{
  "norm_eps": 1e-05,
  "init_std_down": 0.00348,
  "beta1": 0.95
}
MLP neurons of a small language model. Each row is named by its layer, matrix (up: input weights) and neuron, and shows model dimensions 0-127. Each number is 200 + 40 x the weight over its row's rms, rounded and kept within 0 to 999.
Before each neuron's rows, "fires on" lists the tokens most often at its 100 highest values on Wikipedia text that the model never trained on; "fires in" lists the words (lower case) most often at its 100 highest values on Wikipedia text that the model never trained on.

fires on: " which", " and", " when", " where", " It", "which"
fires in: "which", "and", "when", "where", "it"
L11.up551,220,209,260,205,240,253,204,224,140,223,195,181,157,172,155,167,200,208,174,227,237,188,249,142,208,256,155,184,161,198,227,236,143,197,231,160,179,306,233,203,201,169,172,157,152,219,188,240,158,267,221,276,220,184,199,234,208,202,201,165,225,180,261,220,114,239,291,153,157,131,241,293,258,178,259,225,147,190,232,212,183,144,215,146,211,211,197,240,282,187,243,190,176,168,198,170,179,188,224,203,235,155,168,179,236,307,196,240,245,236,158,187,219,182,188,156,158,256,222,181,202,144,152,261,154,219,225,179

fires on: " as", " when", " with", " of", " by", " because"
fires in: "as", "when", "with", "of", "by", "because"
L16.up325,191,198,261,213,287,233,212,163,170,232,153,190,275,153,192,110,231,140,255,199,202,206,204,184,220,152,113,289,253,209,250,186,187,255,187,205,183,212,224,231,163,189,253,246,232,210,155,200,148,198,171,160,217,252,217,226,226,232,183,161,213,218,195,247,246,138,202,196,214,233,315,131,148,169,291,269,272,239,213,195,170,213,167,193,223,222,197,199,124,194,252,219,193,156,176,140,168,222,228,270,185,157,106,189,256,203,200,270,167,243,150,172,216,177,158,130,215,192,281,239,191,193,211,196,216,177,248,185

fires on: " and", " while", " There", " there", "There", " where"
fires in: "and", "while", "there", "where"
L10.up398,210,130,208,77,259,271,195,219,215,207,196,207,148,169,182,116,206,188,227,175,266,184,232,183,259,203,166,178,185,179,236,248,178,183,222,213,215,218,175,229,214,191,212,167,147,159,229,140,191,244,178,179,237,156,159,226,220,194,226,178,151,195,245,185,291,236,178,123,184,170,252,199,188,163,213,168,188,238,222,261,160,244,220,178,218,212,171,326,238,248,273,192,215,268,156,198,125,197,157,173,197,278,180,169,255,190,190,221,209,242,172,224,187,196,243,175,158,293,146,225,205,134,172,242,212,183,232,241

fires on: " as", " Re", " be", " with", " ex"
fires in: "as", "with", "be", "rehabilitation"
L9.up149,155,163,220,235,189,190,247,251,178,154,148,180,157,150,172,110,209,236,192,274,211,159,142,171,180,130,144,161,254,184,258,248,247,241,155,191,245,238,197,174,275,162,152,203,137,205,210,179,197,263,213,211,310,169,257,214,225,184,178,204,281,186,232,134,175,167,199,171,168,157,231,204,173,159,211,234,237,183,238,259,161,240,164,176,207,247,195,204,205,175,228,185,136,224,182,175,156,176,241,207,269,247,178,217,238,120,216,209,182,235,169,127,209,227,216,163,222,197,278,226,207,210,222,188,225,158,194,261

fires on: " of", " if", " when", " th", " When", " sch"
fires in: "of", "when", "if", "until", "after"
L11.up621,203,162,225,259,223,279,187,180,141,256,104,186,161,135,128,237,289,126,254,200,174,215,241,228,211,194,223,195,234,178,236,199,114,192,183,213,251,173,163,274,192,205,223,197,198,214,123,175,214,252,254,236,317,242,205,218,214,192,225,180,261,205,209,122,209,187,198,146,198,159,234,213,261,150,253,190,233,200,235,198,105,232,202,224,223,218,198,231,127,215,218,199,161,232,126,233,166,201,212,234,182,161,157,217,263,240,229,253,226,189,183,267,204,175,252,123,190,148,259,216,182,171,257,204,190,187,247,202

fires on: " would", " not", " an", " to"
fires in: "would", "not", "an", "to", "might", "february"
L16.up542,219,200,214,220,240,216,209,163,209,245,230,219,165,207,185,107,183,133,165,205,233,133,203,160,203,239,229,111,201,194,200,144,172,194,206,218,252,180,216,226,187,214,250,186,170,254,203,174,102,189,250,203,229,185,128,244,253,195,207,267,189,240,269,180,172,194,103,156,217,127,196,193,227,235,199,316,290,169,188,267,212,161,165,171,174,272,204,193,264,207,202,239,96,233,145,231,188,254,204,123,167,203,165,220,213,135,221,170,258,241,201,223,198,221,203,191,165,211,175,169,211,165,183,255,118,209,268,236

fires on: " a", " to", " would", " int", " will"
fires in: "a", "to", "would", "will"
L10.up604,179,144,237,242,123,226,169,267,128,177,139,250,166,236,230,196,189,266,135,238,185,206,187,156,178,167,199,179,180,166,154,229,223,232,236,192,270,210,204,225,240,204,211,216,234,294,158,133,147,222,215,258,320,203,209,195,219,217,229,208,172,257,243,165,167,195,200,170,264,126,198,209,174,175,200,277,232,219,226,295,241,193,182,240,188,217,197,193,196,178,203,203,159,173,202,210,125,217,264,134,156,213,124,188,285,192,188,216,282,295,231,198,211,203,169,180,185,184,266,223,185,219,132,235,176,148,128,175

fires on: " It", " it", " there", " and", " There", "It"
fires in: "it", "there", "and", "which"
L10.up438,177,199,275,117,268,199,229,194,157,129,225,155,176,225,183,223,158,253,192,210,227,168,203,235,201,222,123,198,184,185,219,258,189,221,236,183,165,233,182,253,224,200,191,182,207,181,141,156,165,251,227,266,229,198,93,169,222,168,274,205,167,166,284,180,204,246,220,198,204,205,204,246,240,134,252,138,192,199,237,215,82,194,205,144,198,167,145,252,179,243,173,214,208,222,175,163,116,199,170,197,194,223,157,182,205,183,285,208,269,199,153,217,228,191,252,158,192,223,149,280,200,110,170,233,243,236,208,216

fires on: " two", " with", "As", " as", " three", " four"
fires in: "two", "with", "as", "three", "asian", "four"
L4.up164,170,184,230,197,245,246,229,256,191,195,120,144,180,214,228,128,190,241,232,238,239,191,160,219,148,233,156,152,237,111,190,299,152,171,184,175,221,231,185,210,207,178,136,195,169,195,188,157,224,229,223,234,221,203,223,211,182,183,245,237,184,190,267,193,304,200,172,169,223,167,135,165,231,125,225,176,179,175,213,230,239,216,123,205,157,220,202,201,274,217,305,198,146,246,239,228,127,200,191,160,178,201,183,243,197,217,202,230,190,262,123,196,141,213,235,146,218,192,272,164,199,214,152,119,179,211,147,240